From a checkpoint of a small transformer trained on Wikipedia: 12 layers, RMSNorm before each block.
MLP neurons of a small language model. Each row is named by its layer, matrix (down: output weights) and neuron, and shows model dimensions 202-329. Each number is 50 + 12 x the weight over its row's rms, rounded and kept within 0 to 99.
A block is one neuron, or neurons of one layer that tend to fire together. After each block is what it responds to, as a language model described it from the Wikipedia text at the highest values.

L3.down33:50 61 53 47 45 37 55 64 56 44 26 56 59 47 51 66 36 53 64 38 51 65 68 53 24 55 70 45 57 53 56 50 55 57 43 41 51 47 49 55 76 59 56 44 55 49 48 51 41 24 56 55 53 65 42 51 47 41 39 45 58 51 58 34 46 65 45 52 61 49 49 38 50 29 37 88 41 44 36 15 55 58 56 41 58 52 61 48 35 57 63 59 49 55 49 54 39 40 55 41 58 55 68 39 49 26 56 69 43 56 65 43 49 72 36 79 61 50 42 38 54 44 68 39 41 32 54 33
Partitive "of" after quantifiers

L4.down83:31 35 62 71 43 29 48 73 83 48 46 56 51 46 39 69 71 66 63 50 42 46 54 27 61 58 44 36 29 50 61 49 41 45 38 43 60 64 49 41 49 53 49 34 52 54 42 61 51 72 43 57 45 58 58 34 52 58 46 64 86 56 39 45 55 41 60 67 39 39 61 52 44 65 47 79 42 49 59 53 45 41 57 52 54 08 69 50 75 56 29 37 38 82 40 29 44 40 60 64 61 62 62 22 52 53 43 59 46 35 53 51 50 46 47 40 41 43 42 71 52 45 33 60 59 48 32 53
L4.down166:66 46 67 62 71 71 39 63 48 40 42 67 41 47 63 50 59 56 48 52 65 39 54 52 53 53 44 46 48 67 68 54 39 66 36 73 53 64 45 52 63 75 39 52 59 49 57 51 43 37 47 54 54 57 59 28 53 29 49 46 48 53 33 52 42 32 68 41 59 49 63 76 59 54 42 58 57 44 49 56 36 35 51 58 64 61 53 50 41 66 28 32 41 42 53 55 56 61 46 71 35 37 53 36 57 75 71 59 30 48 51 52 43 43 35 51 54 36 48 51 49 32 23 49 46 51 69 50
L4.down483:43 38 46 53 47 45 55 62 58 45 38 43 41 54 70 47 62 54 49 26 54 26 52 44 66 54 41 32 57 56 58 33 58 33 78 43 73 58 52 37 62 64 54 50 48 49 79 57 36 55 53 45 47 65 28 42 62 66 57 69 48 54 56 29 52 46 58 28 40 41 94 53 42 56 52 52 71 42 31 44 35 39 32 45 76 39 31 41 59 29 49 41 37 62 41 43 44 39 34 77 47 37 47 41 30 71 62 42 53 47 57 58 42 30 51 51 63 57 50 50 51 46 45 61 55 40 52 46
L4.down948:16 50 45 39 57 72 67 39 37 41 51 56 24 54 37 54 50 51 58 63 31 58 56 33 65 55 28 57 60 58 43 51 57 51 58 55 76 43 54 65 41 60 45 69 67 55 55 41 46 39 46 47 46 60 66 56 41 51 62 72 43 55 54 44 52 51 47 53 44 51 68 57 48 60 52 51 44 44 62 60 47 47 70 58 38 20 56 45 51 34 78 55 66 52 43 36 46 60 49 32 63 45 56 53 55 73 47 48 52 46 37 43 33 81 51 51 58 64 30 43 41 61 63 39 63 28 37 54
L4.down1276:41 45 54 51 63 47 55 58 48 45 58 67 49 67 44 54 69 51 51 48 53 55 67 55 54 56 39 59 45 42 39 51 44 44 52 38 55 59 27 34 53 30 31 39 52 50 55 64 21 53 46 26 61 62 37 34 52 51 54 44 56 54 56 49 53 44 61 28 64 53 54 71 60 44 49 63 41 48 41 59 53 67 58 60 64 38 78 48 62 45 42 52 27 59 60 33 42 34 53 55 39 39 67 49 56 60 55 47 29 51 54 52 47 45 45 50 64 71 69 63 65 55 55 56 64 45 51 53
L4.down1286:35 49 61 47 51 39 52 42 49 46 31 45 75 40 44 34 72 57 54 48 50 58 39 41 54 50 58 44 35 48 73 53 58 64 54 58 58 35 46 46 54 57 37 49 57 55 42 46 48 60 42 53 50 39 43 34 47 50 33 54 77 39 39 54 51 29 16 62 53 50 45 52 32 45 60 61 35 61 44 53 52 54 60 62 45 41 28 63 37 26 55 67 44 55 75 49 20 25 49 65 31 30 64 70 40 25 65 40 39 55 55 76 75 59 36 44 45 35 50 47 46 50 52 70 42 37 50 71
L4.down1531:47 56 66 44 54 38 54 42 38 84 56 50 48 62 38 41 46 47 56 33 27 62 29 44 56 55 61 64 66 58 50 37 51 66 69 67 42 46 34 48 46 30 39 62 58 54 36 64 37 37 45 59 54 37 63 47 51 72 25 50 73 52 37 46 56 45 45 65 43 33 49 57 20 46 45 70 66 49 50 53 53 39 44 46 67 21 34 56 33 50 40 43 52 47 52 44 52 39 39 73 66 42 48 58 59 41 52 50 57 40 43 44 67 49 57 45 65 45 45 46 76 51 71 44 42 60 44 47
L4.down1620:45 71 53 55 67 62 68 62 51 33 31 60 47 47 33 68 53 66 57 53 44 60 58 51 47 53 56 51 49 71 53 50 42 44 55 61 40 43 33 65 53 61 27 44 61 58 48 53 57 66 49 47 66 48 48 51 42 38 65 67 60 31 67 54 65 62 41 41 68 63 58 51 58 45 77 51 65 58 42 44 48 41 38 34 46 43 71 57 50 57 39 40 41 69 48 33 45 78 62 45 33 52 41 60 47 53 57 20 62 53 49 61 35 54 23 72 41 65 63 49 34 31 55 46 41 41 53 57
Paragraph-initial name or year

L4.down244:37 42 75 44 55 43 52 51 47 35 55 39 73 74 48 60 46 51 49 60 39 60 60 62 48 54 60 55 50 69 37 59 37 53 59 66 40 64 65 63 20 52 52 46 70 55 41 46 59 41 53 41 66 54 63 43 34 54 41 55 30 44 51 53 39 37 44 57 60 71 32 58 50 27 41 64 68 49 48 38 65 32 71 80 43 62 56 61 53 37 59 39 38 42 44 37 38 41 63 50 57 83 57 46 42 32 54 53 47 56 45 52 55 55 51 56 45 28 35 36 48 42 64 38 50 51 33 56
L4.down246:47 34 35 50 57 48 54 49 73 61 36 51 40 36 62 44 38 54 51 32 48 41 57 52 66 35 41 35 53 20 40 66 62 36 37 50 52 53 33 36 41 33 41 55 36 50 50 50 62 44 57 50 62 63 40 37 36 58 67 69 58 52 58 60 47 53 58 66 47 43 56 44 66 50 23 31 37 59 45 34 45 66 61 48 43 49 34 41 37 52 67 60 42 68 42 56 31 47 61 49 68 48 40 25 57 54 47 49 53 43 28 42 69 33 56 54 55 31 66 59 58 44 48 27 37 53 59 47
L4.down701:67 53 73 46 82 39 54 46 66 60 59 43 48 67 67 54 40 39 42 39 77 32 54 62 46 50 53 42 45 54 48 47 62 47 51 43 48 60 45 55 36 62 40 55 55 62 64 69 42 61 21 43 49 61 57 45 45 75 55 37 53 47 59 40 58 49 43 55 78 48 26 39 37 44 46 47 38 46 29 32 78 47 41 55 31 57 56 46 58 44 42 37 41 66 76 57 42 41 46 45 65 61 63 35 69 31 68 64 41 51 45 63 52 24 55 41 58 49 54 39 50 56 46 47 65 73 29 46
L4.down1235:61 60 45 56 63 57 66 57 51 59 64 43 57 43 55 36 43 51 49 68 42 58 66 55 52 67 64 58 51 55 66 40 63 61 55 42 48 50 51 58 50 72 41 42 49 51 54 56 39 55 55 42 50 37 48 53 35 52 50 47 33 46 52 63 36 67 48 58 55 57 50 69 43 51 62 59 73 35 48 40 56 53 57 51 61 52 49 48 43 51 41 29 41 53 43 56 56 53 58 41 72 57 58 52 66 60 73 45 46 54 61 46 56 44 52 58 55 47 54 39 45 52 41 39 54 31 45 52
L4.down1527:48 41 68 57 58 41 58 45 30 58 55 46 41 53 55 46 62 68 64 63 46 62 32 64 60 53 38 55 43 47 44 62 56 70 46 43 58 72 30 50 51 54 46 51 23 45 51 75 29 74 29 60 56 42 60 40 74 47 72 49 45 59 27 51 44 29 51 55 45 36 69 47 36 45 59 16 55 60 54 55 51 56 63 37 46 52 55 48 61 51 35 23 53 36 47 47 46 57 36 39 60 40 73 39 58 26 58 37 40 52 26 53 20 26 29 36 36 43 61 46 44 42 37 78 63 47 71 41
L4.down1638:59 61 33 36 44 37 26 39 58 58 55 38 26 60 64 36 47 57 37 62 67 34 51 74 38 59 44 53 39 55 42 36 56 74 48 46 34 50 41 51 53 57 43 34 43 77 34 52 39 80 38 53 63 54 55 50 60 59 61 50 29 58 46 48 32 51 51 48 49 49 58 38 42 53 55 45 55 51 42 57 67 54 39 44 61 37 25 30 66 47 46 29 43 64 64 58 37 46 53 33 67 42 55 52 77 32 69 44 64 59 37 64 70 14 48 39 49 50 56 35 55 53 55 39 44 47 40 65
L4.down1792:42 56 64 51 55 38 64 77 59 52 60 67 52 66 68 54 54 52 41 25 63 59 26 41 61 49 54 51 49 71 62 62 67 51 31 38 60 34 67 39 50 56 53 55 55 37 42 63 47 60 38 24 66 41 54 40 17 68 54 46 46 30 62 49 69 55 35 55 46 69 50 64 41 63 42 49 35 43 47 46 55 39 32 44 42 64 53 52 48 38 51 43 45 36 47 71 60 42 76 36 54 52 65 47 37 45 40 59 33 94 41 49 55 37 35 27 48 65 39 45 34 41 33 48 46 37 47 49
L4.down1992:52 30 39 34 24 47 41 22 30 65 51 41 47 67 43 41 81 37 37 31 33 40 33 39 58 47 49 61 60 40 61 55 61 20 42 43 58 32 50 59 41 58 70 76 56 45 59 48 30 37 43 40 63 63 40 45 52 40 37 39 72 48 62 43 48 45 52 46 25 48 37 57 57 34 40 33 38 53 54 49 48 49 45 72 50 51 52 54 55 39 61 39 33 41 40 35 62 47 28 41 72 46 33 44 22 58 45 68 31 51 66 39 48 37 60 49 51 38 62 66 43 49 52 32 54 35 57 42
Verb-complement infinitive markers

L6.down490:30 55 73 55 57 49 59 45 66 67 44 78 59 56 58 49 59 57 22 46 26 52 63 55 45 41 57 42 49 45 63 55 48 56 39 59 63 50 44 34 48 42 43 44 60 52 44 53 39 52 42 58 53 77 39 43 46 54 54 46 56 47 54 34 74 41 37 39 26 40 71 40 30 56 41 58 63 26 60 53 59 43 37 56 47 56 59 32 41 50 36 58 46 58 31 49 40 22 43 62 43 46 51 55 66 53 55 51 41 61 53 55 39 52 44 59 50 47 37 61 61 62 56 61 65 69 44 64
L6.down515:46 61 48 50 56 45 57 41 46 64 43 54 58 28 41 67 64 63 55 22 41 66 19 42 55 54 50 39 70 35 45 69 50 51 40 64 41 49 49 54 45 55 52 60 43 39 34 43 48 58 80 55 40 31 58 51 63 53 63 55 44 38 59 47 44 42 54 50 77 51 36 48 67 35 45 63 53 55 49 45 59 46 48 55 55 49 50 40 47 44 35 42 29 55 28 40 62 22 45 54 64 42 53 50 75 43 50 40 36 61 49 74 41 49 47 31 50 52 43 37 41 40 60 38 63 65 59 59
L6.down1580:53 53 49 51 30 39 48 60 63 47 44 40 66 61 37 61 42 40 39 39 49 57 54 35 48 31 33 60 43 49 54 45 27 60 78 39 32 37 54 41 54 64 46 62 37 58 45 39 42 46 42 63 53 42 63 56 46 38 54 43 59 66 47 29 59 35 30 61 51 46 54 47 68 52 33 28 45 40 56 39 47 78 74 57 72 70 47 19 40 34 59 40 51 37 67 44 47 66 45 39 69 53 60 44 62 35 58 38 51 47 70 52 43 62 38 56 57 54 69 43 40 56 41 52 62 31 56 52
L6.down1666:52 61 40 47 47 47 41 56 52 43 52 49 52 56 45 29 53 56 54 47 54 66 50 40 50 45 40 53 45 59 63 66 31 69 35 44 59 46 41 80 55 49 48 37 49 55 58 53 46 34 86 76 21 38 44 53 36 63 46 33 47 50 51 50 45 38 40 57 33 53 47 54 59 43 50 36 44 58 46 51 54 50 54 42 36 48 61 54 16 37 43 26 50 61 66 21 69 39 51 68 37 52 40 56 50 51 63 38 44 54 46 44 50 38 34 45 62 62 57 42 69 56 31 45 72 62 48 56
L6.down1717:42 44 33 53 49 65 38 60 45 27 67 57 70 60 48 39 48 40 65 44 57 40 45 41 44 39 64 57 41 64 74 47 58 34 57 32 45 58 36 40 54 68 49 41 58 50 58 57 38 62 38 45 56 43 39 48 47 60 49 45 39 67 62 53 60 44 43 57 54 65 64 38 58 52 51 58 49 57 33 50 64 51 44 22 42 44 41 66 45 48 50 44 61 52 56 45 52 50 48 43 60 47 44 49 25 50 47 34 51 59 60 68 53 41 46 38 63 60 66 43 64 41 59 45 42 51 55 63
L6.down1857:34 37 31 41 59 45 52 58 57 59 72 53 68 57 46 60 54 54 38 43 47 65 69 53 69 38 68 44 23 44 55 65 29 57 70 64 72 61 45 44 48 35 27 53 43 52 42 61 35 39 57 49 56 50 43 34 36 66 43 41 65 50 49 41 56 45 59 51 59 44 50 37 39 56 48 57 41 49 55 78 43 63 43 58 60 53 49 56 41 36 62 36 43 60 54 34 59 36 61 54 57 32 40 53 54 43 46 51 44 65 67 39 59 38 24 70 57 55 36 52 35 19 52 26 63 53 67 41
L6.down1866:69 43 61 42 52 41 50 72 53 60 54 54 48 33 48 48 43 50 45 59 35 48 70 66 53 51 36 55 51 56 54 57 31 27 38 33 50 55 59 38 50 32 56 61 42 41 51 61 60 42 47 57 30 64 62 57 41 43 71 46 43 47 46 59 59 40 41 65 61 48 68 60 51 38 44 59 41 35 39 51 65 59 44 51 53 58 45 25 41 56 55 36 45 37 54 56 60 39 35 49 73 42 45 42 55 53 51 48 48 50 59 55 20 38 35 64 54 47 58 38 62 56 55 53 26 42 51 72
L6.down1867:59 70 53 65 55 50 44 50 36 41 56 63 54 33 48 55 40 40 55 36 62 67 57 46 76 34 44 42 48 49 70 60 51 45 56 38 39 71 40 49 59 60 50 67 43 60 46 61 40 59 50 50 57 46 31 44 61 61 40 62 46 69 49 29 64 34 44 62 53 47 73 50 62 49 16 46 54 47 55 29 43 50 39 32 58 41 46 60 65 37 68 54 51 49 63 45 60 73 47 63 56 50 48 73 59 13 53 45 28 58 46 55 53 59 41 33 45 69 66 51 66 62 72 49 47 51 38 53
Prepositions, esp. temporal "over"

L6.down76:51 53 54 62 63 66 63 64 58 54 55 70 58 60 42 37 61 24 53 63 41 45 56 72 51 48 51 45 55 54 61 48 64 36 55 60 59 39 58 48 52 68 38 74 47 49 66 47 57 46 35 39 56 39 43 28 47 54 40 64 44 53 47 45 37 82 39 55 58 53 29 49 53 45 37 64 46 45 44 29 61 55 60 62 51 48 58 35 48 39 40 43 52 63 60 59 46 54 64 36 75 48 51 40 58 38 41 49 47 55 80 70 54 65 60 47 53 44 71 29 38 56 69 69 52 50 53 31
L6.down309:57 41 56 59 40 71 60 48 68 57 39 34 45 46 51 56 49 61 47 67 70 38 49 55 46 30 45 65 51 62 56 25 28 57 33 55 59 53 44 60 69 60 51 73 42 31 42 43 26 54 56 39 39 48 62 68 47 47 59 39 66 54 50 45 50 46 70 36 66 53 33 29 41 56 54 67 50 49 46 50 42 39 62 69 53 36 42 74 72 61 51 63 72 53 71 45 51 51 60 51 43 26 40 71 42 66 58 50 49 60 51 58 50 64 63 50 23 46 61 48 48 39 52 51 56 42 27 37
L6.down349:32 61 45 43 26 84 22 35 61 33 44 59 45 39 73 33 36 48 55 46 52 65 35 41 51 34 72 31 48 52 49 47 54 51 44 51 73 50 47 52 57 68 61 51 54 55 37 50 41 56 53 69 69 42 41 45 51 56 55 48 33 51 28 61 64 52 34 45 60 51 63 37 32 69 49 66 60 51 49 75 51 37 29 53 60 40 41 51 40 53 69 43 47 61 70 68 33 43 41 40 65 65 40 48 51 58 36 56 49 71 61 30 47 46 49 41 57 60 41 48 63 52 59 60 30 27 42 71
L6.down628:47 43 45 50 78 42 66 21 58 60 56 45 36 47 43 58 34 54 38 63 67 55 27 59 61 40 46 58 63 29 29 50 26 55 56 71 61 56 50 47 64 56 61 52 74 53 41 45 35 55 48 60 55 46 70 52 36 39 56 64 74 52 48 53 56 68 44 50 49 36 52 35 32 37 26 44 39 67 50 44 56 27 38 53 40 50 47 54 54 52 38 53 47 46 45 41 37 62 45 73 46 49 70 64 47 83 35 47 29 48 58 49 64 66 42 64 40 57 55 28 37 34 26 67 40 46 72 53
L6.down636:67 30 38 34 45 51 68 71 40 57 91 45 54 57 48 49 62 57 48 59 35 41 71 40 53 42 52 65 49 57 36 62 35 39 47 60 62 56 47 56 67 66 42 63 54 48 43 59 42 51 61 44 43 29 34 56 56 63 51 47 47 26 33 46 66 52 29 54 28 38 91 43 45 54 51 47 44 31 57 66 41 42 53 40 62 62 27 40 51 54 51 40 51 55 39 23 33 34 67 51 47 42 46 40 43 49 46 52 48 39 56 40 48 40 53 61 43 54 60 53 31 60 62 40 71 35 65 70
L6.down1407:48 32 53 60 43 35 54 54 44 36 55 56 62 56 45 50 48 52 66 53 62 63 24 32 52 52 61 40 49 32 49 41 57 58 50 61 81 59 61 50 61 59 69 29 45 18 57 66 45 42 70 39 65 52 50 49 38 69 40 39 50 60 63 54 52 50 36 55 22 55 47 36 32 62 42 48 61 47 64 49 60 26 56 36 47 52 53 46 59 61 71 55 64 44 50 44 32 32 51 60 50 39 60 66 66 70 55 51 30 39 41 49 50 54 51 48 48 59 53 49 51 59 37 63 71 45 43 56
L6.down1784:69 33 31 82 40 35 59 56 50 50 63 32 44 35 39 51 73 53 62 65 47 45 35 60 64 56 32 35 52 57 49 41 32 63 27 84 55 55 58 47 57 27 46 32 59 35 65 35 40 54 42 56 50 52 54 57 46 29 40 47 45 43 64 33 65 29 46 62 44 37 68 53 36 57 49 54 69 53 73 60 39 57 46 57 52 29 54 32 46 42 53 32 48 54 55 35 20 52 55 38 33 47 55 51 60 25 43 50 49 33 45 26 29 36 58 69 52 53 43 55 56 66 49 54 31 44 48 44
L6.down2036:70 42 56 57 39 42 40 45 57 59 50 57 73 64 43 48 44 48 50 46 38 36 49 44 47 55 45 72 46 51 61 25 52 64 39 44 47 44 68 64 54 67 39 46 52 41 63 46 51 54 44 67 43 70 62 29 68 49 66 27 35 28 52 39 47 53 58 62 69 51 72 41 44 57 82 43 44 43 48 69 43 40 36 58 31 34 50 71 57 52 43 42 64 52 47 55 55 48 50 52 41 38 63 44 57 37 46 56 51 59 57 57 58 58 61 58 23 45 60 58 51 51 51 45 55 52 62 58
Year-initial digit 2

L6.down709:50 48 53 39 40 67 40 41 63 48 39 59 36 68 51 38 45 52 45 47 63 44 24 48 46 52 66 60 25 48 52 32 39 54 37 35 54 45 49 45 57 56 23 48 70 44 50 50 51 41 46 59 48 51 35 52 57 62 64 57 27 35 32 66 60 35 55 60 43 47 71 51 61 45 32 49 27 63 58 42 63 53 50 45 36 41 53 47 54 47 46 29 46 55 68 44 52 61 44 30 51 41 51 45 64 59 47 32 62 59 35 65 57 31 51 53 50 62 39 55 44 42 68 46 57 42 41 55
L6.down806:44 49 46 52 54 57 39 59 61 52 36 39 50 62 36 35 40 37 28 72 43 32 51 59 39 27 61 42 56 35 56 68 25 80 56 23 42 37 45 56 45 59 75 46 32 52 58 48 56 49 69 62 57 57 48 50 31 60 44 63 34 55 66 51 40 51 44 64 54 47 75 56 36 29 43 53 63 37 55 63 70 60 53 21 51 60 53 65 51 46 52 50 27 45 48 53 52 35 57 27 35 41 66 35 51 48 62 42 49 48 54 63 60 52 80 56 50 61 37 40 71 51 41 65 40 62 54 68
L6.down1096:55 36 59 53 45 44 43 57 60 61 34 24 25 43 75 27 61 46 51 31 64 57 62 56 61 35 67 29 30 78 52 48 48 49 33 46 55 44 49 66 29 64 54 56 32 66 43 56 25 58 32 52 31 50 66 64 48 36 48 56 61 25 37 49 54 49 38 50 35 68 62 60 40 40 28 55 51 39 66 58 39 53 57 62 52 66 63 53 79 46 53 40 37 19 43 56 54 41 58 41 54 44 65 57 63 61 48 45 39 75 37 28 38 41 59 46 40 52 57 49 55 50 67 62 52 65 48 46
L6.down1120:60 49 46 59 55 58 67 67 63 39 63 46 51 32 27 39 59 35 50 50 69 47 59 50 33 50 55 39 46 42 34 49 20 39 37 66 50 48 62 60 73 39 41 36 50 66 44 42 61 38 50 63 71 58 67 62 44 46 66 56 39 37 71 52 46 52 59 48 39 51 54 62 55 56 50 68 67 64 61 44 53 38 44 51 40 67 51 43 39 46 64 28 45 43 56 59 25 43 62 57 63 69 39 48 62 47 55 68 23 37 48 29 43 80 52 46 42 25 45 48 43 52 38 38 53 58 47 59
L6.down1494:31 64 48 41 53 42 73 68 36 60 55 51 68 45 51 42 65 43 44 45 49 21 36 22 58 54 44 39 51 37 47 26 36 45 13 44 53 52 44 65 55 52 42 61 50 36 45 57 48 32 66 54 36 59 40 70 56 48 16 53 44 46 40 65 37 41 56 69 61 50 53 48 53 51 44 74 65 48 38 34 71 42 68 58 59 49 55 74 25 37 50 59 23 79 71 39 61 46 70 43 32 42 71 66 49 35 61 41 47 42 55 33 36 49 69 26 35 44 59 42 61 46 67 36 49 50 63 58
L6.down1579:48 45 50 47 61 40 41 46 59 52 51 50 32 50 59 36 41 39 42 47 46 52 40 58 57 55 62 30 42 67 54 61 52 48 59 51 54 63 40 50 43 54 32 69 38 40 33 47 56 40 31 54 67 46 49 74 40 53 46 67 45 45 58 71 29 57 61 69 52 51 64 65 65 53 47 49 66 60 40 57 59 52 63 36 37 34 29 29 44 42 62 44 61 52 60 69 72 62 36 29 36 74 62 36 53 59 49 49 40 48 54 48 60 56 66 39 15 39 55 42 43 63 46 49 54 47 54 55
L6.down1757:63 42 46 42 60 66 45 54 51 35 18 49 51 50 29 48 39 57 45 67 59 65 38 84 47 39 71 42 38 49 41 41 38 68 33 60 40 72 42 51 44 56 52 44 45 45 42 46 35 47 44 60 58 35 67 38 34 62 71 44 31 44 57 38 26 60 55 38 40 34 44 48 32 59 59 55 54 48 63 45 45 66 59 52 58 63 36 44 54 68 39 39 57 59 51 58 49 66 29 42 42 50 61 53 65 60 57 45 40 42 55 59 44 50 58 52 49 64 51 45 75 64 43 47 52 47 57 55
L6.down1793:49 64 80 50 56 69 33 61 48 57 56 64 20 56 63 36 38 31 47 37 25 44 35 47 39 74 58 41 52 52 56 71 64 53 55 48 42 58 55 47 64 46 57 44 41 34 36 45 46 50 42 50 53 27 44 47 31 77 37 47 46 61 52 50 59 43 54 67 46 60 40 48 40 64 53 54 49 37 51 30 55 54 68 48 37 45 34 45 55 33 54 65 48 61 43 48 32 49 40 63 58 54 55 55 40 55 57 44 57 34 57 48 41 66 71 58 45 45 53 50 48 66 49 48 41 72 67 52
Infinitive marker before verb

L4.down400:35 50 52 56 60 46 55 57 37 42 65 38 51 37 38 42 72 37 30 39 64 38 59 44 56 66 50 48 29 61 48 40 57 46 50 48 45 59 61 46 41 44 71 44 49 53 88 60 44 45 49 54 47 61 22 47 58 62 37 52 27 51 69 50 54 53 50 49 51 50 72 49 26 60 43 64 39 51 50 49 27 56 36 63 52 69 29 75 59 37 54 50 42 49 62 35 62 36 48 54 62 51 38 56 48 60 44 48 35 64 62 49 47 58 48 59 78 62 56 66 67 68 30 51 60 62 26 53
L4.down1071:53 63 44 52 38 50 41 44 48 32 66 68 69 42 52 35 57 36 63 57 53 45 80 23 49 43 73 67 48 38 66 49 56 44 46 46 42 72 43 44 45 65 39 52 40 48 58 58 51 47 59 54 48 35 51 65 50 31 42 58 31 49 69 51 43 50 58 44 34 65 67 51 55 20 70 62 40 32 52 43 54 45 32 68 47 53 65 60 51 45 49 46 56 62 49 63 59 32 42 49 55 58 53 75 56 71 55 55 36 64 55 57 35 29 50 48 47 70 61 58 31 40 47 34 41 54 41 64
L4.down1072:41 62 36 52 65 50 53 50 44 48 57 63 47 65 47 63 55 36 70 45 46 62 67 50 41 37 62 40 68 55 35 67 52 43 50 52 46 40 38 67 52 50 46 28 42 53 49 56 26 69 61 53 57 36 43 57 53 46 54 44 28 62 40 32 50 63 50 49 40 70 43 51 48 58 52 34 40 37 46 35 33 54 35 51 50 34 64 55 49 62 48 62 33 62 63 59 49 33 78 60 62 64 58 59 42 45 64 49 43 40 42 31 48 43 28 59 60 57 56 56 40 38 68 47 40 62 61 42
L4.down1284:35 37 71 58 49 30 60 66 30 48 57 62 57 48 56 52 60 43 33 36 31 35 60 45 60 30 62 59 60 60 52 60 58 67 30 41 67 73 41 45 42 50 35 62 53 34 47 47 54 48 61 76 55 67 44 58 70 50 74 55 48 53 68 39 56 59 61 49 55 43 63 43 55 56 55 50 44 78 45 50 53 63 59 56 58 50 45 59 40 55 58 74 50 70 39 53 57 51 58 56 30 61 63 50 10 46 62 35 46 48 49 24 59 60 71 53 49 57 55 37 42 61 66 61 30 45 46 49
L4.down1395:56 58 23 65 74 49 48 52 46 61 50 48 62 41 34 53 51 58 51 54 36 49 40 66 31 37 49 53 33 66 52 34 68 47 43 38 27 59 38 51 68 47 20 36 48 52 48 43 53 44 60 46 57 55 56 55 70 58 53 63 35 56 40 35 53 49 41 57 45 52 33 49 66 60 37 65 51 63 45 49 65 36 76 70 78 36 59 54 59 47 24 49 52 59 31 38 32 41 56 57 77 71 51 42 67 41 56 18 52 43 72 50 48 60 48 45 45 29 53 53 63 36 70 38 57 41 74 68
L4.down1406:45 52 31 58 31 61 39 63 46 67 57 51 44 50 36 46 72 45 49 67 51 63 44 52 50 51 53 62 75 76 67 71 39 66 55 64 49 38 49 34 31 57 46 68 61 63 72 70 28 57 52 35 68 53 43 36 47 62 64 55 29 48 59 46 67 58 64 40 61 39 61 35 45 54 43 47 39 57 41 57 33 37 59 29 57 31 31 25 53 40 37 51 46 57 23 45 60 41 51 53 59 61 51 43 49 70 64 51 45 64 52 55 64 32 43 52 56 74 21 32 63 36 52 54 52 34 54 54
L4.down1604:47 59 70 48 59 51 33 53 65 39 55 57 66 23 38 34 50 46 62 65 52 44 59 41 44 36 50 26 55 49 34 49 51 68 48 59 60 59 63 29 40 39 43 61 52 32 44 47 42 55 46 53 60 53 60 47 50 59 51 72 50 37 45 41 35 48 64 62 43 36 36 26 53 50 66 36 57 50 36 52 38 61 62 65 69 58 55 52 42 65 52 43 55 74 70 49 53 36 42 50 53 48 53 41 38 61 50 49 51 56 52 56 48 49 40 44 51 56 52 56 58 47 60 32 49 54 39 53
L4.down1624:30 73 41 54 54 47 45 55 75 40 56 76 54 46 60 59 64 41 46 84 59 60 44 49 68 61 62 29 42 42 63 43 52 53 51 39 66 67 57 54 32 51 58 53 36 62 42 61 42 63 44 47 19 69 38 29 14 42 39 57 50 56 71 45 45 53 49 52 35 61 70 52 32 56 48 55 55 51 35 44 67 41 52 52 45 60 44 53 45 62 67 31 44 53 50 50 30 45 32 52 67 56 35 35 52 38 52 52 56 52 46 63 45 54 29 49 61 52 57 46 37 31 45 16 57 48 50 41
Partitive "of" after quantities

L3.down625:59 72 51 46 59 52 33 57 47 48 52 38 50 53 58 33 50 68 37 88 42 53 53 79 41 47 41 50 35 46 67 44 58 67 43 45 44 68 28 62 72 37 45 36 39 55 28 69 37 51 42 59 40 33 42 59 44 64 45 71 32 56 58 40 21 76 58 56 64 60 41 49 62 50 52 43 73 54 77 36 58 71 56 38 37 62 59 47 60 49 31 50 66 35 65 85 47 54 37 28 35 51 59 43 68 37 65 29 39 38 73 62 44 41 59 50 56 59 67 53 61 63 53 46 52 60 49 54
Verb-linking to and modals

L3.down1836:36 63 37 49 50 45 50 50 24 64 50 59 45 47 44 55 35 52 39 52 49 74 53 26 68 55 24 60 54 49 41 53 63 19 42 53 48 49 67 42 59 51 65 54 57 40 58 68 46 42 47 42 65 72 40 62 62 47 46 55 41 46 28 44 60 58 48 47 65 29 60 51 36 45 33 57 36 45 29 47 56 60 53 26 45 41 50 25 47 58 74 35 26 58 48 39 45 39 44 48 46 54 32 33 57 71 56 20 82 46 44 70 45 64 52 41 83 66 83 41 39 56 39 48 58 65 46 39
Capitalized word-initial pieces